From a checkpoint of a small transformer trained on Wikipedia: width 160, 2 heads of 64.
MLP neurons of a small language model. Each row is named by its layer, matrix (up: input weights; down: output weights) and neuron, and shows model dimensions 0-159. Each number is 128 + 24 x the weight over its row's rms, rounded and kept within 0 to 255. Numbers have three digits each.
Before each neuron's rows, "fires after" lists the tokens most often just before its 100 highest values on Wikipedia text that the model never trained on. A number after a token or word is its count.

fires after: "." 25, "%" 18, " Ministry" 9, " \"" 4
L8.up623:114109166096147137093114101092102129133126164105136149097119148178130127120107114129161157073146154127130095138124087130146143092153135123129147124130121151102105109157070097126172111113134153105112109082082146099146110101096177095189138121093098112117159119144133133128123162117169151132149081111129125106164135159094162163135100114147118147130124133142144107099144130135134114095151137138148133148165133122126171137136123127093113109165123200143140137152139133086147118116119125
L8.down623:148164085157130134150109123148134121130078121124140110181147150106118127118149133131134086147116090115156139140103169127122073119097131131151129102121155155107150128104143146101137110128121138120134122106151063130140140166225124124126115105153132159115112109117115123090163105119121086101148139136142069127133155115151108105108152122162110132107109161146107137185117086148138172139152148139124140088081127101152097149131132139149103168141141110127138126134133143159110100144113091

fires after: "," 24, "s" 11, " of" 7, "%" 6, "ola" 4
L5.up541:129156146112151196120131132182105154101128130137152130137113097112090074136133133177145123168121164077113158109123162138125130110126142115121128118109111109126126131142129095176114124116127082095142105163168109121186159118129132119094113106126133129125159150096150112122138106123134099103114131125127132129111109143111130134119204117141152152124102077150114117141116144118082082092172094139101122100120120110134139105124144125112162098142141148125176134176143101161126150152096096
L5.down541:123171081146139149080161141072117154110111129158126139154160143101170103117094130127084158131121145139119115138118132150155127140170118130141099125147118151090162158093141121169143161118173120108092138134127081125144098091147155098131140107119089154116104154152113153135133071081098168181146142138130107112152163130156124131095145130139108147141111130129157116150105140136127135133086136110159112124163103157080146144093130107089121107131104116092140105124141159119139143104155111

fires after: " In" 15, " November" 13, " October" 13, " September" 6, " March" 6, "In" 6
L8.up471:088136121108115128156162146140152098136132112147125136107114125161097122097140140116150147085143102146156174164133096128098130093093114133160138163133103083110124124140144116119165109078152157126121118112166113132124124123148178122099125137093153129144131156121146138142129181103133070091190074138173124123107135105119119181126109107130152130089082156159151125138128122147096153092169184127120133118093138115155135124132094151119137139135155117157119122119090102148128104099128121
L8.down471:140132149138116141134151094133075126131091144084133126131091103130137131130109149136085132127092128141128152104100163145122136108110130166108149140154110145114090138127073130119065156105136145138149137157100182140129162107133165146140145102166113159125118137117136131148140102137143130133123102165113094127148160148145147087106146157106144134107158107147102133127131094142131106125137136154142114124056129163109186120110143104134126163066126117123148164103101135123071189121142096

fires after: "." 23, " ." 9, " and" 8, " \"" 7, "," 4, ";" 4
L4.up31:121139113125162143126144090126144184101121149119143181111138120139102140170148121097090155151134147106155124142146099122158127098134105120152136148129147128083106146159110126144116137127139122116119147130095150131145092127077166135097125134115066136076113142147136200137111116151143135141109114097152126176124093071075152148142158116111107088125137116113137116124113125144106118130111146101178125142137149116110149112112085129110157111124124125144157138071119088148168142153170154
L4.down31:131134160148121114089120130135102091104128140164120123174091113093113099104162142156121116091135115137110139132129166123121093118111156129132153129082141156188129149130185144107104140109114134149089114129086151124113161118174129086139159115140156109137125062070160130163169115101146113119133138144145162114093159133108143101172112136126143152139149172148127155147133161122116106106132074106137113105130102118167115138122154127153133101094091145124128132107108128139150079131148146

fires after: "," 28, "." 28
L7.up579:156140114098166137084086172155117138126149153147151137183088118132085139111134136123154132133126098084142068108130136120137130133178170155152154157105095135079125106160190065104138105128112140109105122110147138134151115128137182086112110124170123123098129115113175099104125145139093139124132120107103155125137135160125131133126105153128136149118112162138096096127140103126126099169161170158107137167134165139125123111118115110165099151106129118119132134109106114147134115092115138
L7.down579:090121152124107153139105142107113085098115090181096105098104148121136109138110162091109156109188114156112160131101109126127126132087094126126126118150109116181115162128085116128096137120164142124151132169108111189107162136125104132145105162109092138146108132159117136123140090102154160156134101105105137088147137108138130169144127124157085142158150151142174138109125127102118138111128164127119124111155139118086138076133141141089090138162151149148103127100136106112150125166154131

fires after: "," 74, "." 5, "-" 4
L7.up523:121075139165122116170119143174177096085150135119126124103129124128136121120144136130130123171131112108099124115126127095130135117129158147130156119136068091148118105130133141131119137140140140102098108136126069138134127123133165103100122114162170119093153128102145134133109134142172175071117125084145111140125119105149138111156098134137116107138093097153180119168163128143130090139144154114173130140105123150123139121186073108113127088114098117123182160128166120105123111138133176
L7.down523:126111115109171092126115172072135136142109109122170195100130142116115114146122120101150150143152180115098159116180095125125128157070158095152174133146150126155112132183132097120099131117150109104119105132145137152100121144085097142125115147094101098138113152133117137123116136086134117100157159132109134111140128130138173116126131121089094138154154107137102056077113150078138109123094125125124137130132121140137150124135157130180154132129150139151144112132122101127154132097130116

fires after: "," 30, " and" 17, " as" 12, "\n" 6
L8.up77:121127157106130064158148105129083132087157182075121151129124136152164139102123139126112126100115147138139140162158125131154142132151167084120137137096178105094099111117141126154108113099089084160136150091091132127117098140131129144092130100104114144112128151143140125107154099136174149118101124121126135152119153084101150120145162137106105092140130166167106147140109150156107139131169131104105123130139120100073150170099109123115133120128103135140121160092155162179161130136112133
L8.down77:152100141106120104120148164114152137136140140144100119161089153115130105127119132073146169125126152106118129077133140128104129071151121137126166112139079187122126118124116160118133149111162120107114146142152159153108128080136129097091107134154139144097156110129110127133139156149160114120110112103083125116123103144154103121125130183114118131114115122133171111162119157133122192138135134103135160146120084117132079146143123085171123128141129131146105175108133180113096073158116165

fires after: " the" 40, " The" 11, "s" 6
L4.up256:108151152138140110149101097092136188131106116126110134142106121134142165111136142132156096058131138185124125123149101168128116117089116095084139129116114132119151140143091162152136122110115106144103154116145139131125084148097146118128093190076144128136139136176162160140098164118150135121139121120169159098123137086137119127133135141087148149122155147132127105153110162100152127072116104141150121099110097106101116126160104131136175128089082132159140117114133088155114144120150129
L4.down256:110126109092115152139145150134116129168114137159130150156138181132168080135111119120100160177127145118138120124105149121158120094157115122169105109155105099140134133146122127115161158084139133122191190125130111136106104097166112144120117107134096139119113121127099133094103104141160123114166135127120105120161107180113154100122133145128122091162106162110164143063129117146159113153121153108134109108100140096100114120126121120168114187093130162142135145110156143084115112109090138

fires after: "-" 48, " Ad" 8, "In" 5
L10.up48:115114103143116103087140119113170102102164091138148143135142116135128173089143120104108126127131102138149141175161134107112100169124143127124104133141141146157109162139116096129134084096112122106134132107119116137111140116155123152144130136125148113140197120166158112142119106110157101103106120134122146125125143103109113132113120143147160112171107106157117151161100113130087083143107150149190139121135134161137167121114110180137098127150118133198109093130132079117123049112091135
L10.down48:118137125157108162089159128146111121153134108105104158155136115172165090147094092084153098108114153087147110073161147114117088119132107135112135094125136188158090127077126118158161142157126112127141085122120117100127138135152149085121141112098126121073145111128100130131091100139155197133128093128136137114183153155151117142170112142101127103125128136131127117133142108149102173103101133122104139110116111175138128129146118144116144132133146141111141146138131111133130135149197114

fires after: "-" 45, "/" 7, " un" 5
L4.up77:122147127146118117105161138112141154126111135146162128121140096135114145147140174117108128197103118099092161141166132149127106149160170143095124128153153149099139175143111107092126102133167128077128136139108125090134091095121084146121151094110152136107164134065199153125134137127124172123113140125158100133130137131118165153119148112120123149131112098154130091154088117129069121121114118116139134145102118142117162114121121069122158163129146108146163082130107099144128106124119106
L4.down77:159094145126116103110089140147108119125131160127106160099139097130120113166078121119119136094143126139125118160138105069141105102132123166115123119137160121111107087131157119150176144165132112113138085140086126109117133158144187085100111171141134137109143128141108103114133092125160159104131109136118109106136142151117158122177103101142124155117131094137093141170159142149150160143116101168136130118152121155139177152126116143101100082157108124131167112163144124068105146110153166

fires after: "." 29, " \"" 15, "-" 10, ":" 8, " (" 7
L4.up66:125137112131164138089114087146125129087117191137136162119102121152139094122100131121137142162119142139165130129156147141131086127155154138134126146157092155108105127159129126107088084115165146104105118095108104119127106108150129126139134095114137118135145088131152112121122123146161124113141135099192155098124126134158131153113140110116115117142143105089113141104152124078112109104129108182114137196181115086123157176135127147133116110163153105121161126154149072092099106155160115
L4.down66:131131100133112112120149122130142118120127129123129105080125136139139121136132103131109110140117106100116120073127096141148139172082155151118103168127099106169149180139136106123152124091183120121144110087111091095150090110142104115138123150149115134091130093104119113163130176141129084127111189131125119149124107138165095158084141114111157123146148099115153148082109108135131139152142150102120138155139176100128142102139141152148073169147186157157139116154119132106133176111127114

fires after: "," 37, " —" 17, ";" 13, " and" 5
L3.up282:188153095142117125140124117130125161110121154116186127150119127154133180136142119112108087115115159096135140103093151099126121115181108121143124120153157130109102090137127138159118128147106132107128128119137155107162079151125135125090138117097139126079113136151105158098089123194150114156080119109164099175124116096148146149129154158121115076122106165141148128149070093084151140111159168126099133108114119123105148103091152161119139131125118112133151150119130121126130129085138128
L3.down282:136107125146137121103132130148097076138158137160134146148127123162134136108164162161127115138159157139128111148176146128127142065181132127173144122125113170080160133144166139129092132179159154167107089106153139106146151113130128106092153125143114102145141153134095132108113160151131168106134123146167141109131119138112123119137118115141115123136133112088121120137129135088095105104144096120141134092172106072138079153128123095132109135094131153111072131089151141156107114169097111

fires after: "." 74, "\"" 7
L10.up317:119106159095105148138120111146098120102166118108097158158065120138126165097123106137157119143148104159164131118133137135168118142138139152144095108107139151076095188143170143089109181119206149096152138083091145141149142139104131094128139142140119102156153162114097120149133119124135103129095137124162127122109100091142135142113138134132152129118137099084116125092160098139106169111158097116115130140086082111106139140124118112143152132133145125095155134142125122171142143101136128
L10.down317:147135112160104146153109102097166136116120122129142114115142131123151128152126113136146141155086122101139138130133122122113124113127133114118134121114115117206124130113111127132126109132255155120116133166129114151142125114140080131124108130154104147107094150108146124148137116120117097142100123110160099182133098162124107123143095154118117137117127085160128121136116135090130162153107163083115082127100146102147138111099152170148137106132128153165142133095130122097134104156122166

fires after: "," 44, " United" 9, "-" 4
L10.up393:157127111121151095153123150148160101121133091149144133141109117119123112114186134107139110120108126127115156155120116119123130095088121130102135105087131103132149129134148153151142164103124121163119069118156082129145098117162156081108155142116106144104146127118101124155100103161148138138120085158090130139153161072159139140096143150107135124104075137154120155123147128151122095124165093097123141168136165087160145104164093170148099109103145155112166146138123117147142128085092158
L10.down393:123112159162149156102112127129156105124151058079136129122123128153109135118162120130118151144118156102114137126145094144119138149123169160109157111122170113142148129171067136150115117115060096165134170115118115100112154136144073124115100134174132119084071155174143116132118120105176100158120129140106117115137144089144139092154126104154102129097134106144141114144115111135149132149096163146105114164109120109097163139141160149140116137120137121158111104136101128130121157152092150

fires after: "-" 21, "In" 11, "|" 11, "\n" 7, "On" 4, " In" 4
L4.up232:110098116098181115118162129101148127113130125153103128139099123137077103126119108132130127092098092102145127140147107131094159148123152112129142148155146125112103083158116115101138169115090114177118151124137127142133105101128182171140143108134126177114154141148166167142113147136127138147149104154138110176125134144136114119169141144117113107118073113099137101102126154102114144146090164094157114123107118127131169128156093095110094127135170130135141134109118110162187083090098166
L4.down232:158157166179085161131145121111134129093144139124107103130122088122158111095142164142121120138157155146151156130130157138182110110132119132140135148108144157165129122121127092146117133141142114109108102122084147165107152090123095125132135109091167098142129106111047085119149161086126089154124138107133142106108101092122136126121124149134158144082152137123167121131137098102112070105135120128083122113125122129115135124141151112142157142113121164073135103135131146166133178158163117

fires after: "'" 75, " the" 12, " The" 4, "The" 4
L5.up466:101137157158151125118129111138152130114155175141171151139131144103147145129130162117086144095110135163142129109123130128109087079105118126108140111144133140130186164170118176114167129120136104137122122109120114095129146171134124159119090117100157146179116118122137130110103149177111079162127105110166148116087161153147128125117122059096097105122112114116114094155143121152126091091154120132169154117127095107103142118161132130115131090141095106129158123137110100154152084164114138
L5.down466:104114124138115137137123113153162128111140132143127140116173130121107122130124127142118131123130154136173106151114096134139181139115117163136093148145097115120143104131154151117118128157142136132128107105141119074104123137121100115145139125123106168140165135159169103094156127122125119173117135105165121085150179093132123160160126086126124127101079115109130148150168134129107133093126088118131105067159116109162089091135094134140124149140064169096164143123143036122104110137133124

fires after: " a" 44, " the" 15, " his" 6, " =" 5, " A" 5
L8.up367:114138120123121113105140134159126147109176122138141119163149111091166152115182130101142128120113128173180138164099103137094146096125094133102150129104142112088130173149148125105113123125121106120159125116126117122109099162109110134082133164158147157155195111137120138100130115195122131174126135106098123098094120131110121127146144098144122150141091108122078104153160170151138093139167111114164130121117106154105142143166088113164100089139116102117119116129137117138094119093155117
L8.down367:146195138103120133065140114103167131176086139152135129102129110134119128158144145114137083150133145124106078144133116134138141114122134097137120131134133146095144130123148117138106189145157144106106129090101162102160146138138130134099081108122090134141134131149125117127107093097128094143112112183163147097162150085108104141105124120104113138150092075169078147133141115103108170150161131120112131092148118125147109142148108129116125130171146169144167098146152123160132127094118112

fires after: "," 19, " and" 18, " |" 16, " to" 15, ")" 4
L8.up42:122112141119102136148117156133150131069149122152132137141137099130146128153111087107137138129141123120154102126133128149165145096136092157140121201128117068098134089119148119114156112151117122122124116115090162092143129148083161156160164097113118103133143145135186095125112125121121150104112140128141139172108107090127113115113140143121155092115160134135153104145190128090145133140160124110141125119120172128109144112075059135122124195134108145133164136140132097126124084102118136
L8.down42:162132109154136106129134112154112134099106099183122124111126096167134125117133119117129145168144136090135153145069142122104118101091102158112133104143132184170124128118106165141132105161124136118157130146132120163097129156152131139130064151138114119082111148124115157133141148117127117152142090157118186116117149138137124124156118132138096112116091128095127086086099167175102144086109143087124148127163064124123110159110118141127155113108118106176099149130152145134094109122161136

fires after: " one" 28, " member" 9, " a" 8, " professor" 4, " son" 4
L4.up50:149147128141121130099113088125143093133127174137121141146147161098068156117146124139136159159097140112151113104187097078112148147124112132111114108133132125084078089116147128159175119147115152131135118191158144121133139138143132090127132149103183103131134129127142136151154122154126077127106152154130126130113107134097112091145107126119165117111129108116150098081148164139161118146131136142125134082148087149159150121108126119133137135115104073176075114142109107148149130109094157
L4.down50:058141168155121085140124126176125080137082096127105129116151127121141128150146110120124133146136111168115108084168092124148145108136157111116089084108157174121118126104146130180111123078166137122145135148118129111165154107156109106116112122167116152151094134119136110122105131125128123102125128125115122101080115099164109122153145140150121138180100138136119143104135134121132123085130095081150144177117111124174145117164129128131127126115136146169139109118203128155118099125159139

fires after: " Pl" 15, " Q" 10, "P" 9, " opp" 8, "orp" 5, " p" 5
L7.up113:140125124145108153106111099147097168101126142158125076138172132142157165117131134078148106117124056159122130082089171129134132125168145132126132119106128140130130128193127125131146160094110168147097102150152116125124147109143134155195129143113123129086128159154120115160153104136146152121090125140149152166135116116120089117138099087123134171094116105097127115166109102124074119107096128114142157116127155062117118120120140126146127114153133127105120126111115128124099127173150148
L7.down113:144141144098145113108105120110105143130113160176104103123107111145133119161088112094111146153132106137090121139096154122138158127141165132141131134110167095103144148125085085144153114125111095105095149102144119138091170114105124137132115150100113142102130150154109130131124143132149147164156080150133130150157129136123068132151129127138109188153100110139118089074111097131141137143096119089117097106130180167134149171124137130152185127161153147105146143122140201149147126146127142

fires after: "," 52, " (" 8, " \"" 6, ";" 6, " and" 4
L4.up60:129116150158148173128120128113120111106167134085136159102067094111158121127171084119143098146118118127142125101163148104146129151128155124130106114139134125076100089132131133128155098156136140101114105185092130127127119180115162163150148124106081121114118119113146112116114090145172142104141124104147149136147116142153145124073139138090110126120162151179133146138096106118122150140134144098142106086148155111085126149088096164141164145130096119141158153100108145165116105116139162
L4.down60:139139150120138135100144161135130103135139125172092136134130135117131056129139167128161122163114160106104135162123129133142080110082124153154126124114124139161158106116144134184091113126065135095099113093102141112144151127111115084114139143157107155088140078097116105102125165128110107119152138143129148094136126108138141112145144166155179166116123102119095159121115115100147102153121117106132150170151090145122112117123123127172155096103162135090137136133185120098139144102146140

fires after: "," 45, " the" 15, " and" 8, " were" 5, "%" 5, " The" 4
L7.up213:171132101123103165134134130121104154121131107137138132119120095104132131162102128162132149134110121098135126153081118129151141092126107121105127122114112145058163110123175161126118150129132082104126131107183108123160135105079130146087144120057116131093161128119130119119121097155128135134094111131156164149154135165147122158144101158083160107127105133134125108127129161131072135142191121143134119076099171131125146169123108117148118120132120138109120197152169125143128132141140134
L7.down213:103112133140140104169114128162160134118134138079131132129116167141122102102153147090119128136128141180112055063135127113124137151100145178127138116138120144129143111096146125128149141155155130140094118140130139155086150106084100109151164128078162131127119119164100158115148111165147126104123130130157129116123147140105128115087139118131128103113162133127160125118133099155131173123102108116143097135136100150162161165151161110092097150110097113159180087060136114122101118127135148

fires after: "S" 20, " p" 19, " 978" 6, "M" 5, "P" 5, " co" 5
L10.up457:148138152128126127128126142145141165099125147163154098144145139160107092132157154117124124136140141129139122152161161131086182094125098098129120150121131152092107175172144084085154118135105175170148122088138084121116089112138140112086077094096148122125135119130103147095103139112126125190143116119134156150144125107091111149136095138139154145136142107111118094113112097098083149106081144129148113121108163141116147153142133125117077164110096105121104168163144129152127112148133149
L10.down457:125143135127140161141114085133085119132133161139143101125133155145182136112156100108130127132135153111141123133127119136125099113118175145132117085130127177170138093094138173069174082138045104114141134136095119111184108129139151115125163137135099144109135138117130107128133116148119146123136121149101123082102120126135140166099112116118124127110103151114107147096098099130118129149177085080107139118134158109115116119147161108147162113126164121145124175155175139087137133157163130

fires after: " the" 33, "The" 8, " The" 6, ":" 6
L7.up530:153132130116106148137113136121114119163103162145167091115110109097149131106130120153092136143102121199143170092117113112139111097117115125130103109099132119129156101126133102114126148119146105134124153095154146168120112184127128163114103131098136135170159134090167118132128137152137146119140133125167122109116158118097125178165110096111149119134136112162150106148168166125141115044113144076110129091147105078153098131146161160124092120158117091114129164150147120113135102146111146
L7.down530:119127138120128098134121055127123129098113153158123142087149106156144102143149117128119103123126162091115127148088173148116073136175115118130152150113163143131131082177119173148106158124118106186136115132170152129140135094135100114125127129166158094084131171127205100159130130109135158148110094115115130126135127126140133137150153102134105160097122085147105128156090128134090120130133155133082103124131154129133101115108112137148117134159086151136127167139109125106121156103144112

fires after: ")" 30, "-" 21
L7.up24:120136134102154111130080178105139122087157102139158126099092144117116129150142106135168115088140109131122137127121167152124164160089108118087162142149096138113096154130154144114170069151143108114120117125075081130137114151130122117194126135105127148100121096173124146140122162138170123116112092145142150151117148130150124129123094137097131151133094081126126094133148089115165112121100156152161140091113160119125135161145093108112127126140115156126157170115136116110145082126123166
L7.down24:144149114107107092085163123154138103084113138114152122110107152129138076146112136201146142143107169107108152126181091091178096105166116143129115134110131145110171114141190131121178097128082141138150119163128125136110115102145113086099108087130098128141149131110132112121116167129113128135113141139142121100147098166099153138142080120183132147104115108140135101123166095107127172164112139147133127138103131100127139100125141134147102130100127150107161148127142122135155132111148157

fires after: "," 27, "–" 20, " ind" 6, " 18" 5
L7.up204:120079136108126113123124131132151145136125105106158189118163165128110148070148173125123078172154092110149176122137147140118127115125138103116141116156106127150140116128119108101129167095121115103113093113161111155099151130147134122134155121145121110149150160135135145119164122148142092113154109154163118169114136153134097172135129131157099073144058125140131123161140107154112161071146120115126138126076124104169099168115105116111119139094134139139101147137125130105087122173119123
L7.down204:121137122133081115175127124103121118149126132102119137125151111083148151118124107084171185126111147116150174126114146116140091140126118104138157133165146109116108155130145106171153108105102123116168092100143166128138147096173112163121140144126143148061101128113141111120147127140165135101156141147104137124142087111141138093163106140132146098118111103137099102096132070085158128156167147129126142161157135104140143106112127086126097127159089148114085115137142124138173135152087150

fires after: " (" 40, " \"" 28, "\n\n" 8, "-" 7
L4.up371:127110094161155126069155119131140167121132126097115125120140139119114157142101143116139089165112098094114112139131140129133120118097124135126147107146178110100144120154143124086143077157177138128132095163096163119133113151147083151097147129092109167104124148122106134104125149187189111108146155076132093124110142111125182144149109121114170086125137113181128124119142112114109089123142133183112124135136135153118098118095118131142165147120115081143163157126117133137124116148141104
L4.down371:123120127117131157115095151119129109105102139145071085121156095116137137142154140123074113133175141114154110169147128136129145114142140140126130143138123103171135134151124114110128091134140126143146139127087142156180131134142150115114122131098107115119121129144080116125098118105096158117150152125138084144144101116124150112120198175088074121119141161214122112126132086090135154183123131136121135163148105171134122087112061125130159117136145116139145121123096122116152146107123119

fires after: "–" 42, " S" 8, " acc" 6, " un" 5, "-" 5, "," 5
L7.up279:154121140118108099111104141134124166148148087112137126116190139117090142119152109103103095153140092117178147127151113165105135125130117151107118141147101148109124140109159159118128135153096176156152098123095120097123083158118133123109131097176148119127165150093122163122158153157154115116098121111146134162096132163099099119142124107127182103135107095118138129139085130156112093146103082139147139112086127115098136132143121140129143102124186063178137159125101126128157145128118150
L7.down279:144120107119158149140172109083148159170118139123103129123118160094102088133105129121122123140105157097084124123117179102170096117080155132114125123117137109155130091137127142143137130113116149094125155146145127112131148158153108095153062104158117164089101138105135123138166140158174098120148129132155120136115134128113127110136106121147100141153111156128112086127107153104140124123116142078146119114139091129156130126124151107164105161141120125134152125111141170091170221096103130

fires after: "," 57, " |" 12, " and" 10
L7.up14:111118099139106130149145183105095147159127140106130115135173168136110130107130140093106093126127155139150111095104164139111139088134119132106127146142091139122152097134122086111132118127090135112117133127111137102141098147133148159120147125082119132133139160152134113121101133129151185107110172076173156143140113103134180139080143127107127096154139093131156141174178158091107108142156110127139127102134135091093179131153068151156118136122121155109151134133131098126132100167083126
L7.down14:143133154134123138109102171104107115143111140148131138123093102114098123126134137133101160186176159134142124137102107107090133116149084119182158134135120143141115155150134153146131127176171113138104137174135102154117167141104124146098105164146168179117130180117119116115120126112093163154116117109135129133150138132104118151102114132125097145147159130120128123136121058160125149124096125105098096140157086161120110142091106135149170144104111129124144129079079124105075090131144137

fires after: " |" 19, "-" 18, "," 17, " and" 5, ":" 5, "|" 4
L12.up21:100157164125088149141133162107136124101124138137116155187099085146112157111099155168152137131109120177117171129094121148139134180163116115150126132123143113118122166136120117103127128131108150126122161136062122147160102125116110112119123099141085092154166136084162119101107127119125156158116155102114162103133114102091167126128135115079135139157119151129118153119112119174122106109120088151124114111164138101104158112114106126090148150088147131158169097130119113125160091124117173
L12.down21:103137157138115162094118120146085139143091126158126144133141142121128126138145129122109138153124122164144225127108133128136141110152199112124107129155136097128149128144148086122101194136085144127165131112113152111088123132104151165156127140112123096139119130105129128122116110166131099142096133171155133160117083137109114122089126097093138130157093140133102115112111150134122123145158128119113192155112170115135109141100133145109122136096113151081095105071122113145145089116142145

fires after: "\n\n" 62, " |" 6, "=" 6
L3.up562:132140152161126114137149120119117158132108114106117102132114124147139154102156131131088103145148124135146125130110130157094093116136161112169176117130104101117104143126076082136088151081139137098098107104135111126145117160143164138151149094121118122151166149121147157122074145101117061143091144104167128143151117124122152089160114135119105159190134150198164139100152132128125107137132129107108100104142117136131116141147128120142090096159112142159167089111086145157135136137146097
L3.down562:138131086125169120179132098128132121105148147110070121119128130162131088145128099120140096124113119126101112135150145132107165139131137139207125110085150141114115115111126106141125150115155128155118089108087135152147157097131148120132166094136144089161143147138139127158108110119075097161111111113087100118136106152153122107128171175108109151145106121113146139132147155151139112159122115115103096120144114103167165155130077115108127113126153153145181133114125125141134204114090126

fires after: "=" 55, " \"" 13, " (" 8, "\n\n" 8, "\n" 6
L3.up628:114143099138149121104194140125180114139140101110120166114174121089166129093074146123125094121104129099119108121107108127134131091116169140115168108181158113095136145162108147106133090122156139090135125122116142097092144105155100156129181134100083156126128118144130110098160132090153120099146154102163123083119112145123159154126132134143168094140123088138138167162133127136156106141168121116102130145167138113116129110119132124147133127122138131109161167149143064122130109113136109
L3.down628:079139136090091145117144166104113113126124121158083076160118127160165104136118127126109125134124164124143145075112117086117142141106135121152122120129158156137158127095137086138172120087123133081171120154098139153118179126101146147123151152121115142108115111109115130136126089146122094150131151117117074130120123164152122145156118155101113122142157135186158140102146112137130163198120105129152158166135130127110100116096118146090156136136075104140128123147099144117114144077129130

fires after: " the" 65, "The" 4, "-" 4
L4.up546:131118125136128120142117104125199124087120141117121143130147132121115146164138149093123128118145108130187130104123076089133125138130128164120124154134130112133124120159117145102097106116123153104127101112092093088123129198176112138132091146114153150121147123141141117155090140163120127159100122135107126127129155103173153129147128094136134121181098147141100159117098124101158159091122127178140103086077074136119128165141131099093141105146120133108175150161126094176106126107130141
L4.down546:142104099132114104111142132139086149166143127172124127077103135114147158097137143157121106153136179140105091141128137099154147111099142125140114136086130150148112091142119091094134157147104112126093143131112095145124109102109140080126146138123121136094119106081116108105131183131122115133143095130094151144110101123108118166184108129138128161106177131092160174094145129071160130155155161090138155112153156111136143119121171148110084145136132161112146126154161143117139144101130156

fires after: "," 45, " of" 11, " 4" 7, " Sy" 4
L7.up81:141114112167112148115146104121136144100144148109143156140150145079144113137130165180109103089131145100112125127096120144093141132135111109129112143109109128112161158144139130122101162147155135135095131136155133122146103110153106121133109125185149140090148126121134134074148078151153104081127185120097150094105129169109158132109144131133118102156101069141127124127135168115103127164167090106106132096069122095121159145127153091146115125135162155178141099129168130149097121154126114
L7.down81:170148133100114131134114097105124109125107130121131178119142118143135110128140100110086155142144143104142143128113152104116136158126145120149106105168137105097139123094118127173175127097099136147138130143123098131060086162104086143077084116116121124097121160151092129131133119141167177159121114141101120112155116125133154169102126152140123123098122131103146109121131108152128121132099113153161117148145098134163129159113093119143177115135136163196147164136123177134082098104122176

fires after: " In" 18, "In" 14, " 18" 7, " in" 7, "On" 6
L3.up355:123111104102153137131129133163137101167115101115114115129112201108125156136137132098146140121156130133151147132154117154109119142126180140102143152143091145128132113133140139073129123109104121103149133112145125110114122180151169156123122116104095138135131137140169097133126148141157135119159164169158095154105161164144096152102108140121117112149073153117153099153111100132103138110093176127131088168093109163138108102133107122123132124129144086085080135162061111129141146110090113
L3.down355:124131130129164172157177109152114171137097137082114121131162147104141118107160173113151141127085140106141150124108135129149164111137138168089150091132097121156119143125132149076114152166128120181147120120098128116100090121136096164118128082151177118155155132135090163148116137145107140145139131130158113112128111152121127166110109144095129119125085136067149115138102115121148120106124180076127125110083095146119122110152094152140135119123159130114122121140175130117098101136083131

fires after: "\n" 26, "-" 17, "a" 7, "i" 4
L2.up90:160147141171153073157103117139154135111154144139150117157112096152089142132157143129127105090121138105106096136133117123114172155090145136141187123125130175127102116092156144131138102117126135121073134100131098119123102096127123125165146095117152140107161100106146179109164114095149131083141119117104143147144109116160165141123170089163141100121125144103106112142127157125125116139159156151120129146155162097111146131124109086156110092079101118124132135111103083147144123113073154
L2.down90:108123121089086154118138166123092116104124118128122127097137133125118108132118119113162126151112135177144114113115155153132107092131139139101083123148124142102121121113113109113146160139144090148166117123108142148130137174105135141086146149132147123135104158154112106129083117194145108161104139149144113120134131146103109113158066139114097149105131078140183169082155133158124130110105130121152097065147076144163087125135133138123145160130163120167116125143136153105116145179161100

fires after: "." 62, "," 11, "\n\n" 10
L10.up173:118119128116145118097113128157121090093139110138139131136107133170069132089117124126100098137163093105115140107117109116135124119125158091152098142131098135098149140142075115166140128090146154106106115097153127129168133144138159101130144158117108141142098120142148114136136104124148158132086128102119179122170140154158120099165165137125121122109156175128145097103156071164149113098150113131090113174147129124158117160099095117114120115125174146130182159139110133190130145095121106
L10.down173:148152106127112105167081130117157187171148123163161136128120103124132107115136128162137130110105131152099122119094171133131144143095112130135143109161105145143123159118178118134106118137203136136151149130130103134124144111094139144114122156141177078084099156144151128149100129115131110113126106104106146112089121089167126121091084091127092137149120105111090186136089150100108152126093148087115121105145182134147168124130120103142136138122126159108097109142129136124116110135133164

fires after: " p" 17, "P" 17, " C" 15, " ass" 6, "p" 4, " Ass" 4
L5.up123:150093148124121116102118122127156146110110122167141098174131162172123128125144082098089118114121147141141101130111197117117153146141125125132123112115127164164082100116146097165135161123156155163178165114149119160126140115115138082088138162097125126086167122154150157094135123138130121148093124137130149149110112108100080118136135104108138159115114088146134120121141092086093133118117120156116161145159162116124145153106160143089101121077122146126104124155123092122083146109141151
L5.down123:092127102088137169122116124159104161108146150125101156103118135134132140173133090105112129162090127122099147100152103092144162138169152141126125161165103108108123151094170127140164096133124146107114115127140109126151136132163125155110092090091154100120107161155085148140129110186136118140143122150135113142152129112147147123111133147141137097140091118114130149081088129147106138133079137161094121139115114157148131170110115075130146113159101150126157156149072125135112139110072094